config = dict(
    head_dim=64,
    vocab_size=32000,
    hidden_act='swiglu',
    norm_eps=1e-06,
    positions='rope',
    attn_scale=0.125,
    bias='none',
    init_std_qkv=0.0211,
    init_std_o=0.00472,
    optimizer='cautious_adamw',
    warmup_steps=412,
    schedule='wsd',
    batch_tokens=131072,
    train_tokens=1007000000,
)
MLP neurons of a small language model. Each row is named by its layer, matrix (down: output weights) and neuron, and shows model dimensions 192-383. Each number is 128 + 32 x the weight over its row's rms, rounded and kept within 0 to 255. Numbers have three digits each. A neuron's up and down rows have the sign that makes its largest values positive.
A block is one neuron, or neurons of one layer that tend to fire together. Before each block is what it responds to, as a language model described it from the Wikipedia text at the highest values.

Description: Name-completing word pieces. Final subword pieces that complete multi-token proper names, mostly Latin genus names in species articles (Micru-rus, Agria-des) plus place and person names (Patag-onia, Hijika-ta).
L3.down1951:118092153122118160173147093116122129080172098151096109168143083147086131131135136095140197136128102124132100156148230109158136068163065123120162036168102137089141131117153167110125146112115099147144156034123143096097137111149147081189136148143104066137171160166152107128115119055104117080104099121106147164140147125081111131064088128118173161077153123104097120152116155116118128126173143165160147124129184093121132160091154100130128086135176140149104125140151141107107155114145147143109127117139111151138173127068158134108129090117137113131117116179129189099159155176141142112
L3.down2209:160101132138141130088151090107119181086114076139128103217145115087121115152074171144177178113116105171130127165128102157175096069160117089087146255097201182050165133125160107128164133124121079113147135083149131147116166135110127120186116107177150123144189129083144165119097128131122150096108113056154049136142127142089128160146097155091169123136135150108163096160122175131095119111190110107136152130089151137142184104107126165108121153130192121121084106091124112156137156149101130150150120134133121151136077143093165161099090133169118119120124166172128129108101163184132117162

Description: Lead-sentence subject boundary. The opening parenthesis right after an article subject's name in a Wikipedia lead, before birth dates (Maynard (born 1986), Chachere (born)); weaker on commas after paragraph-opening phrases ("His latest book,", "In his youth,").
L3.down1583:156113187164111156138169130064115118069136110149111173177115121068112091163151087126204176176176139144180055090156122113109100124061140185187138057108136093095169083165105064185051137100095156116165137115187194155137127115144100193070098079129148174151141099143201091115163162160143104117114124144070126114171140106149106095104168145083132173091132123157100151091125138108186125131192150100123099117172118077171180133157088188074150070077171150111119193118113114130130158153145120114151095143101132167143136156084095136126115130134145088138121168121154095135108135132117162083
L3.down1770:135119131129125116108102158089135099078144118147114175063170065135191114141088145088098116145169163138127035107137130072085092129134170167098156087129162115182112101175047096107087125171166144162126130114094187120110102110188163172055145140133076120133137134122110061141159107123109103140117125132091077114146131148152111128155141103098149121083094119093143079135169153179120131076152105170151121141177141110173135087133101095160110135109086122118137097143138112089126164131093112115130144046118116090104095179160072114146083153111200130133115096173122148145150146118165162149

Description: Of in institutional names. The word "of" inside fixed proper names of institutions, countries and awards, e.g. Federal Court of Australia, People's Republic of China, Medal of Honor; also other "of" phrases.
L6.down334:081100179142077130119114154109140081180150157195112141123096161152110067111123158171107115119121142128153179119144119151103154122141115120083097085078164101165123121123134148168138131076149152027118120209113118131178107111151129116140142091165132146059102140168112107127138136121107073131135134097110110131132112121156156095134118129145129174161141090133086114113138068185089117161112128074143192120132122133128075103131128130162143180133110108092113085102133110118120101180150060170132095104118148130170142140116076138122169126087115140159142130129187197117104188110128088189
L6.down366:168088102103118167125136114160118087127089082158158125133110139071175142104158128146153093144110100176136082119107123144139024094090152125169190155118131085095150076039188100134145158130101134138156172080141126100141181113121104073151096123153121045161194120102121101132182171177075154150151142156094156137079123101055169117190109119100116095166172126128175125120176136105149126160163133146125138121114132096124114085082162166171068132136200154107126151154061160088196132139097129162109189143145136103142146131087143151180080113152082180103113108131123150106140154156107135070
L6.down802:106159110118082116121060111174129170138119138153114172064114122123075143131105116087160096130149137119099099151085084102117164190079097092175144184159132102174143130095139138160161158107119117155074119121137172151137104121161125201100104117104121135120128165118166147083108139057122168131144150132104188162091132168118129096118128104155115072147141139127172146119145154111160095151144155148171104134083036155151166142099129104173133098148025194092170086138155163125109166069172093113147103096137062152077140148115145145106150191105137140138149080139135116157160129175141178113
L6.down890:115153079113161173154187161164153149114170108126153132102128134090103166160139105200169091132154136117143111103113176116122125183139144154091103127114141135086145121104109117135150093088148101104151105083137145114104111100182082133140166165128107138133193129145171208094157192064115087113106152138133160164039150121156143161162139199102150131176129088101108073136129170176125118141150135116134146117093184122138153174135145137135105144139166158113161119082134115139156099130141123131103139125100153157114088129100179089124072124113203127110202123166118117110112100176114128077
L6.down1234:124093143127096114098145118119205101155164130171122129144116112139160115125143148164122111063105108097070106104108137110117113102085071164069174072141092137098120151064109154172159091074172102039155127136136123150172081129176092134135152133092160221088129087102080185142129104119087104139098165151160117183170135102126138097123108128104099121150167120123115114109096113117061146127068111179132067115123113172095136096099147143063151156130088173131110148102135104120130109128079126146144101170135158112161146150119093132108151140172112128140092160058160190059124111161121102074
L6.down1710:079149117133110138046097112082156069180108167096145177123081144137113112155137140111123150130083117092141153198172083137088111108114160068120156089099139138121103143103100146089073111180132140109101083081174176102129163067158105137119138107172145126145126191186095111123153127121111086111138152155122159114133130127094123131131170100116165152140141092096122161121100140081119083169106133160099123201133162095115122076138099128120085135118158148114074133148107152141094144117134143095045170171098149229119111147099116131074095196115134172202163137088138099147118114088117119140
L6.down1735:148168134141147119118169087107121127127112094101157113110090128108160151134151178074096068102134093092149160122126054127096144120129110044119127205161101134132132138139125140202065167155080170156113147124103154141156119179108153109141188050149102075160141091129132109126129093153105191107152097158112136106103140117114142104185129138141132116149124143131127076103147111139157101163158130156099119132150098105108086117120149172171148120109178142108078160188084090186119143137118181152123149124075150110153130084148172033114113173077110088120123156076113156140194160041155093102
L6.down1888:073120130132146162070158154135084090160077126114187136110131208158198112152147161142098157116191177170125115071101071130146128122204172106150121096186153163141150145098138157120085146114158117109096192088156129166156127120081174121094120135114145067146126141088178104124091136136137176116182142190170100151197098111106144128167165143131112076180160140156101193129110142111135129081143134133149070130173137183086171190129161144171100137134135095119092165101100126117138149115134154140097137139118130130087076070100095102153112126155145144075091157052132117150159049087123118072

Description: Proper-name word endings. Final pieces or words completing multi-word proper names of organizations, titles or places, e.g. Empor-ium, Gynec-ology, Valley Railroad, Legend-s Cup.
L6.down217:117106113043090141173153156120120100094175130203158185171118135109133135117166124138125199182124144127096171115119073131130148102098140092075206167112134150147186115103138149166123169167164096157140116118154133132133078135160095136124111184096174132087200094100126162137121094142095089092095131114138165175111094103082126164128169157180146199128139163171160137081150135128099107070110143163076120118122117154126171112121099066128039139099149159089119164124187140175128085126148155178123197093130118093084108164149128090157165139087182192165030127128115155156162081055166063101
L6.down360:152133093064118167156134157138135074135127124107138154078047123052152071122102098120137116084096116072110177062110069133119169142158121089140174104123112105116160116137148136122086161100098164156152131095132201149194130098105118135169162170161112183139137115142126133121104158152132079139094118149147165176124104111164125113081136096065113150144115086143133122179176108141093149142090149167105125141153136123113164123076163137119113130148094129073129158168148166078130052188140108124149102090153158127184177148118100181166152082114119173115096105116170094115166104131165153094
L6.down1209:110088085101101107153121180118136088169154151096161112119110118096107183061069093108100177162140140143108092127098051182161113134106132187114129137130165175171142107112131107065178088150100053171163146115148113114136159151167115144084117142163151141104101071105073105131102075143145098136117188124110149106080173178137115094131095129089138078153141142120115115104131114075134144117147138159138112100098115157130165073132123085127148106148061130079167130149111172109145133144166076112066156162154103144093114109124139172173148169147137173087091072100158135133194091102135173140
L6.down1381:088177097139136170156156131035127149110148104139097157176130123141103162027158088145079147101104122109125125173107154107174152118179114079097058126134165166118121098154054111149146138101086089091163183166179115102088112163114171163202141108110104128145116147141119097170073119102090115105112113086167149201168138111122104096100119101107163141164156183104117087102132119111064165144086135111101183134155106022140139109100134138177143130170114103080098136103134173153105122088188116154081120084091137117150113132131163129120236127128168164172162096101171117144101135101133103149
L6.down1730:097132076121146110128112114155140109118155157111084162094122159123116032156146117168109152110123130047087130100223169180153127089145124049174134179093134116118105117125117144103104149146132174141127130171135118089130161159175104115107154070130114119130120130125157166142083140120153164168120103187105131130065115107120158174146166179130123176118114070165156129109159134131115131077156119155119090094111129084118110137123144119112076141093104149108077116119091102088120147125091074132156089151144167062099156087148132170100143118162101179101115125135149193058142136166101108107
L6.down1948:168119128177121129177161120057134182115059100133105082129121112107121093145127145108113139126153138080181145127218111143102153112136105105084145086085097128124105161153083093105115144207070147143128151072159090137125140117080086063142125143179167189172124101127103133180181126199095142143092114171135150186107150124059082166117100155080176209160069184144132163101170131155071176134146142122150131143128157133132128136138090126089120126076158055112092162121165152115164092090126136148148144131103109091101150145117126139152143165072089137125137103150122123173144100153120162098
L6.down2051:122165103133170171091093112115145104120126140101093082104109110156132091123122117116126061108077121118149125143086097109147148109118134154054146174133134065128125179129120147222124213109083126137135090156000114095109052094112098141129160099121120119139136125103114201129141136112099167229115110077161147133100120098083124142121243098119075100096148077172087085111108115088158101152090102083130121115152169123128106096132146106167056167128067168080120138130160149107116190116163095152144162083150129101159135128199133172128198097127103136109134134067122123155140168109097118129
L6.down2152:115125117143083117119140093091161181067109087044079125148152110148109140121102154086142145159112161109132182084140115128098171118126123149147143093100150112105082143135078101094071092113131132077136120176158189156110108129111089076132129166147145060105118107124109195158070122142100131124116164164131115204068166110124115136160135167149094214119072134148188103111124116146065105194111122173099094111167156120143149100115108120114129143152099141141204182157109108160077075143150133129163152158137170131117165094189117127103111132097043095114136122060192090162183115129170161135

Description: Syllables ending in -i. Word-piece syllables ending in "i" (di, ti, li, chi, ati) inside foreign names and words, such as Bedi, Suribachi, Emirati, Li.
L2.down486:142129094072090085069170123096130055122106189083108088107112151164094143105128126139155103159086145119119208220118155151086104145139053117179099140159194112107060149121144195161181115081117194123152102143182144155208088040122164145217116098125136097165179155099168128149099167116098101132083086121167126166119166146175156170187050190124138118073090199041113182110138099117096118152042112082121153160120132142154149098144117144110159183148126129125122095131167149124091113192105153132106174196075105109118081095126143086113117112138122089110123156159108155116108127127112141145
L2.down590:107121160164168152166103103137145145124083113122116151135119113096081141130102095111201119135108084133139089089104070139166086069055112166222070176131176072127140092118122099103128121123075162159145087150108137096172098128171119094159112176060146063119153122133110148117118127157082171105128106160077128177129106087097122069106183165179152163118170109125122104162128120174114123130093063091103069101104158129094160145116142143123164082132182130142154141113118146097158179120109188104116124156108107154117131130148063134142060112118177153135183162139120123178120119101193123129
L2.down1913:106118163088113128099151118107083062161129144126121152083206147142079142162082154125204050121090108132126206093090211107123122136092135156113097127135129100088142099119127075095179130130103161086162140146197092123215086122126160114152094120120090105162125138125144122085112132186117098131151146096164140108169147171149117124123129123134110144119148167128127146135139109158119106143099136066117144090142125196139123123106071124161110157119119104133108120124207090155134124067143161144123218124084099084094176069140161080114058117118105117106093159116133131064141121143125110153
L2.down2230:109072183124122100093104098110126107127087157103147114086153155088102131121104111094177182167109132087116133098169187169130122191082090095108137149193118099104107154110084101097153056148185145105132131125138086138164166143109199114139145182139011107178139149110114094143114072114104113117135081148134102129093115103170100113143104070091083123106100112133155178156160076136112024169086124096112127034125163092145172099111129139147163152099146132119197144095149139120123143052195116165164122115127162182154100122129126104157100103137086088155172128166111145154121158134124137110

Description: Connector after noun phrase. Connecting token right after a finished name or noun phrase: "of" (lead vocalist of, School of), table "|" after person or place names, line breaks ending list items, and "by/in/at/between".
L2.down796:134092117132106170131144158125130119155150165140119111114138146096135095151109057111150137126131083138123129162102083083129165156082142130085126230095128088037156100112092122136125118183107120137118157108123165160111079152150131137015146188199131146104115148143154157170124174146144079119139171139137111114149157145107152041127154028130148100138116134111108154091112162075153180127119165073120088136099145075142148152114130112134187096139133148118197137165121095140132176097141166105089067155096109118127098143174074121150143109145121125162119149129099116133143150115072160101
L2.down1143:106130163146220093174113083161185134127156086193089122138128115162120133102144086158169123192103180156161133130108100122124087109080077088190134203128123134131153117139092113115152129117139080090116120110168126144094126164073139120181130123138157171111079113119073158119087177102098108127120107131116196163139098109162144145153040055094132137128106127099109105129183101149146106119164156151105142124143077143089136159133139170095104154085125149108134133126064075146112100088178079185215191169115105081173131130132128138055173095134152176136227147122107107149115138110157086120
L2.down1449:148105169136071085143102109132125070056069158135149132108133164126118103126068138162142082149101108114066129172140087085114100106134139151220115180175144139145101099100135056181134125116167140123108126154115093194142116084106151119100092128128124098159106117144180105149121071129138130157107118099149182126141118099082092143084186151110145090103164213121135188126095169083103147152168175163111132131123111099078139148103145085095132148138112158160181141117075160083125153066146167128095122120130134113126132126116090129063169087129150107129125144166105124122146122165061067122
L2.down1762:107119120146113102191120094172113127169089132142044162215140096124139149169146125106155120105120090167136165155109218126105131102084112095159167112106119120143072159118177171121095122147055129055168110103156133122117119142093132132109133118119098114131110170073151098121137073143084167149103165140173140141172114129077172126128157149098165122158135112075197120081086099102093131101147151147165133148109141088169140100133149147068163178113130160095075146124097080108173135095153116171144141157096133144108139140154144103125099111104139081120078109139158104090134123108075125108

Description: Post-name appositive openers. Tokens right after a subject name, usually an article's opening name, that start an alias, gloss or appositive: ", also", " (", "also known".
L6.down117:177074180107107128090186063099110152162114136130113094143183094133132060144117116163200142149147096124121110173184120131139157115090112159147109133107133133126196136211147104148125157131129144183080112085104069091145095077138117131126136130116084094170182188178082086159166140100136158109134121117157124104119103107164097167144035163122110099205157141138097127136109178124120168106113108166097123156155084093150143092145159132084149118128137150128131147051107112140165131128104112172131147111165130154119121126109074104108098102117035185116186140143091159054075122160102080132
L6.down663:166075063093061148130148136095153164109095049075117136079086132147092129109073131121152118138191082114099129113081165138104083122134117134108093156158102147178103151052188137113131223123137149087100087090161131145085128050088133104139139106144092151170169097149137159103171164129138140126119147143157059146088117145151105086079174174123185102136121151113180112152164109175161128088136172101114157122122093087112121175098078128108107118124138185144159147122146144123091134153129117087101096110144202145090174141127115149137087118134160172164164182113062133157151082085119095176
L6.down1239:111093149114145134174120128117121170138108173172121091094152125169196162114184094092133142126136149135141143064160213104110148063126116144138071115112143140182114157107113097136130143134158093081177074163114144175067131153141122092144105123107139087124172151127073125120137091149151139123167145146089198122127121145088117156097156057135114152137103191155125104131124073140147122151105157125132133093175164182123152118135157169103194148116133092084114126135161050077119076152134155053127141108129174127134155138139079141166100076065156148140176076185087141126165105153119186130
L6.down1258:123150104052132156201082119139152094106109111076119180171113133065167098114152145135093075078141083051187114110138103135108148077177122101162091157046120140134158114123150191100057098095172107161084119133116143177146144156129099120126134119163143146157140092174083126104142146134107162068077104129126162138066162097130125142144159110173094129146123097160122081179078158122137111087119132122097130121142152120176123106133099096123121187088129132108123141102145179156145119199081077121082162145139103123128143119146127128129115113114106145103178131122136150059146130144087081139
L6.down1261:128149183123094109057139131116138055089159138130116126159141095087056100148146128140151060115104195143158170160078142139074155131116081118157207076169132116132123165130158144103082100118150122141077161141120088179153139099141143109151178187156110083129139163104126101082196107126166176081124129134141149059043093128174140086095162121119128151102150141164112158177117133133161139187142067106089128130115099125103148073172148152124090119119113152178077137154108154128155123078158182079177152159108111169088152156154193177150092178114124045069108188162128066135095100080149142133
L6.down1359:117088102109114132096159198144143117082125102087103105095187123119123095039093161132124093097092122099112135038084074164162116144097143135157084152132116112125152114164141166120130103112160042131094069138124112095164127095146107162199147200154109120118115113158139152088167105122071077155160095146086107181113098135206133079126166118144109141122166111106081136089133143172115177107147155141168133127133112189139170191158139098091114136157068144120193101121067134095097130152124072111147140127157167154145135133112118172154105164142135184112117156128144143099108117143154114124
L6.down1699:142169095109127157134174159149140153127106149167098149129123148131148082092090121098101117119122162136076170075173067111072134141062109071080063151087109093178113086118137217115117143172064161122137137134115102097101099132150092091168128112114133142147100128175115107090148123148183193052118156121063133111161222170176085127145134077114121150155096153086130147136077110113137175104071088134101136150107132154086112140144095089101088156162087122112085083072141159108042148132096161168146140102152084140116132171145112121163173131135209137127120124100072114133115131086123089117
L6.down1978:119123127147122116112144145101138112059103105126077106094128109167174145122121115141123198144168144164103161170156053111133082189097101134104129058152048127151150149122087087140186151141092174114110128112108102101154106083186158149135231112107121077112135161056098147092178096176152103127128153119139142131152150171130082105164096128110157139131150127112127166123100087108188098131136124089174149093180140121156153076097148129123176105148113107151156144111113085115130099085166123159117144120141181133135111133128129125111116088164085149086136147160140103149096122071127124134

Description: Institutional name "of". The word "of" (sometimes for/in) inside proper names of universities, institutes, schools and courts, e.g. University of Essex, Institute of Medical Education.
L3.down336:141149119144123099093191158134132090143155186140111163146170104099176141168147141205130141117095169136113129115134130113139080141158138117158153135089135138065118111109151095083137150093098109012146109119136133091106151080124089115114141130112099142059081105080140132096147201169167116200136145067137152178097123095132127166089139159123098129139117068152126161117121154078138111108160138136172123132114152122151129116105150125065157129149087163146169117116085139088091157150101143182087051142163157038103128123147174143162138126138141103118165122149134111151115103143220131135
L3.down1941:157073084125126121152107057117121078041160189161125075171181153084124123180129110035118145063135108093099154179138120167141133121131120108168142076148179109151141173109136155120168158066102118101106132114112095159177084076141180139134099095162092107126135108086173154095098150165099145128070151100147118160173066104102161103111143121131086148167086095181143102062106137139176154148126118115156087114151148138163141155129147097096087130145161145159092157160086114138101144111106131090118111110161141107183138057148120113170165030132157105142125158118111126141146086115155199116

Description: Name-final word pieces. Final subword pieces completing multi-token proper names, mostly foreign, such as ed in Al-Raed and Zayed, em in Thiem, as in Las Pinas.
L2.down2:092086156099181187112157125140130109135058154150055139115117112113103093191110114151176116189077148136148115115157084076104144145159085141062187157109101111178147127091148088140108114104130138112128103122105096173133145133105155146146139146138136184103098174150143191102137186159131103153106130098140157140130129106106057122141134113136149073155112132185144129133095083133120141090103179149122142220112128122143139092099157118095115129118124127122166152116192073189071184122124136126134116109140167105088214125093143072136105122121139116083113091129167130168189151149152147174
L2.down145:104126042101137104147125223114126121161148136098182133161163140069148191170132103162098124142113113169131138136160149171127122170110150081173127149076175152140121103128140083121123097154158129180092156090111182125119109156165162156126126164177144110102124119117111124069147185114114106115099075111160102101101102135122134126163113187102107097183196114107142179087096086125094136136255127113153164167071147128131160176180133133163114083137115140118050128104136195149151103097099131146109085128093129119109185134144140172110082132128147105115124115111126093075135106161075081105
L2.down166:097189073132101179145146091104086127137159089176078155173109115173105090084132161115141152131141149145146132153102132097105122140121099176103141131083088141188115169125100110168111147095066130168146136117120187079141083083152126136124172118128155093096167076154121120065158136055110107108154068119158197180158123181100097109071143124115117095098190091142168135134090128112129125126096108092132117144160176074117144094145089098151102125145103164092127153122170081155080122159145151036073123138093132128113118076064142161126158106100102123130159145156168123148163117202107094101
L2.down1630:127182154140127098117100115134113077133148154160073141182172165079143130145109104124109083135105177129129170165183141123145165169161124128156097066124126156132154149115142114162138107111136115139133144158085112151114126157121109134136129135074166073077125135175081130141163135119096095125127111125153181146093106116126115111084115131093147156160115093081181107145055132112112189078099168161124165128165105105147114084144086100104190112101083164088141151041140141135106148157114115136138122127132170123133117126115145106149123127125096142109098090098100101134175128065146180122

Description: Personal name tokens. First-name (and some surname) pieces of people's names in tables, rosters and lists, often after a pipe, dash or country code, e.g. Philippe, Diego, Michael.
L3.down1917:136140109112022109096076130125128141089086109150086145111138168121127173217084138163105130147116107089150123138109114136170123105117133097144140173122165141159118146126124136157126140158111103118150147108095154117171131157086179118100131135098082108173081136080133123151105127119113080110128125074065130091145124172193091128093132120151155131062200111105179126108112122169196137096163167087135101113148149129090111132125155110128117156112120146121115148104115098089151103122162108158093156093145035063177105103133139125137145137142167129159147108122096104145119092161101196112
L3.down2299:137154124152066108089090140137143150122105110195115138133096201162122161158130166142087124114120102099163148141149050182137134103154099131101184246111179087120117143106132117162126135131121128142179137131106132092128106136101134070178125120157057122118119089093126124154099091125100134140172101113094068167145116172135101152072125101149180138125156123125152134140104166214144114132050144095122092186148170134120135150107135140132142148158073152117150136114105089097133136110139116169115185094115078106145088125104158120123133087141109122156131131124145107090101088180084118127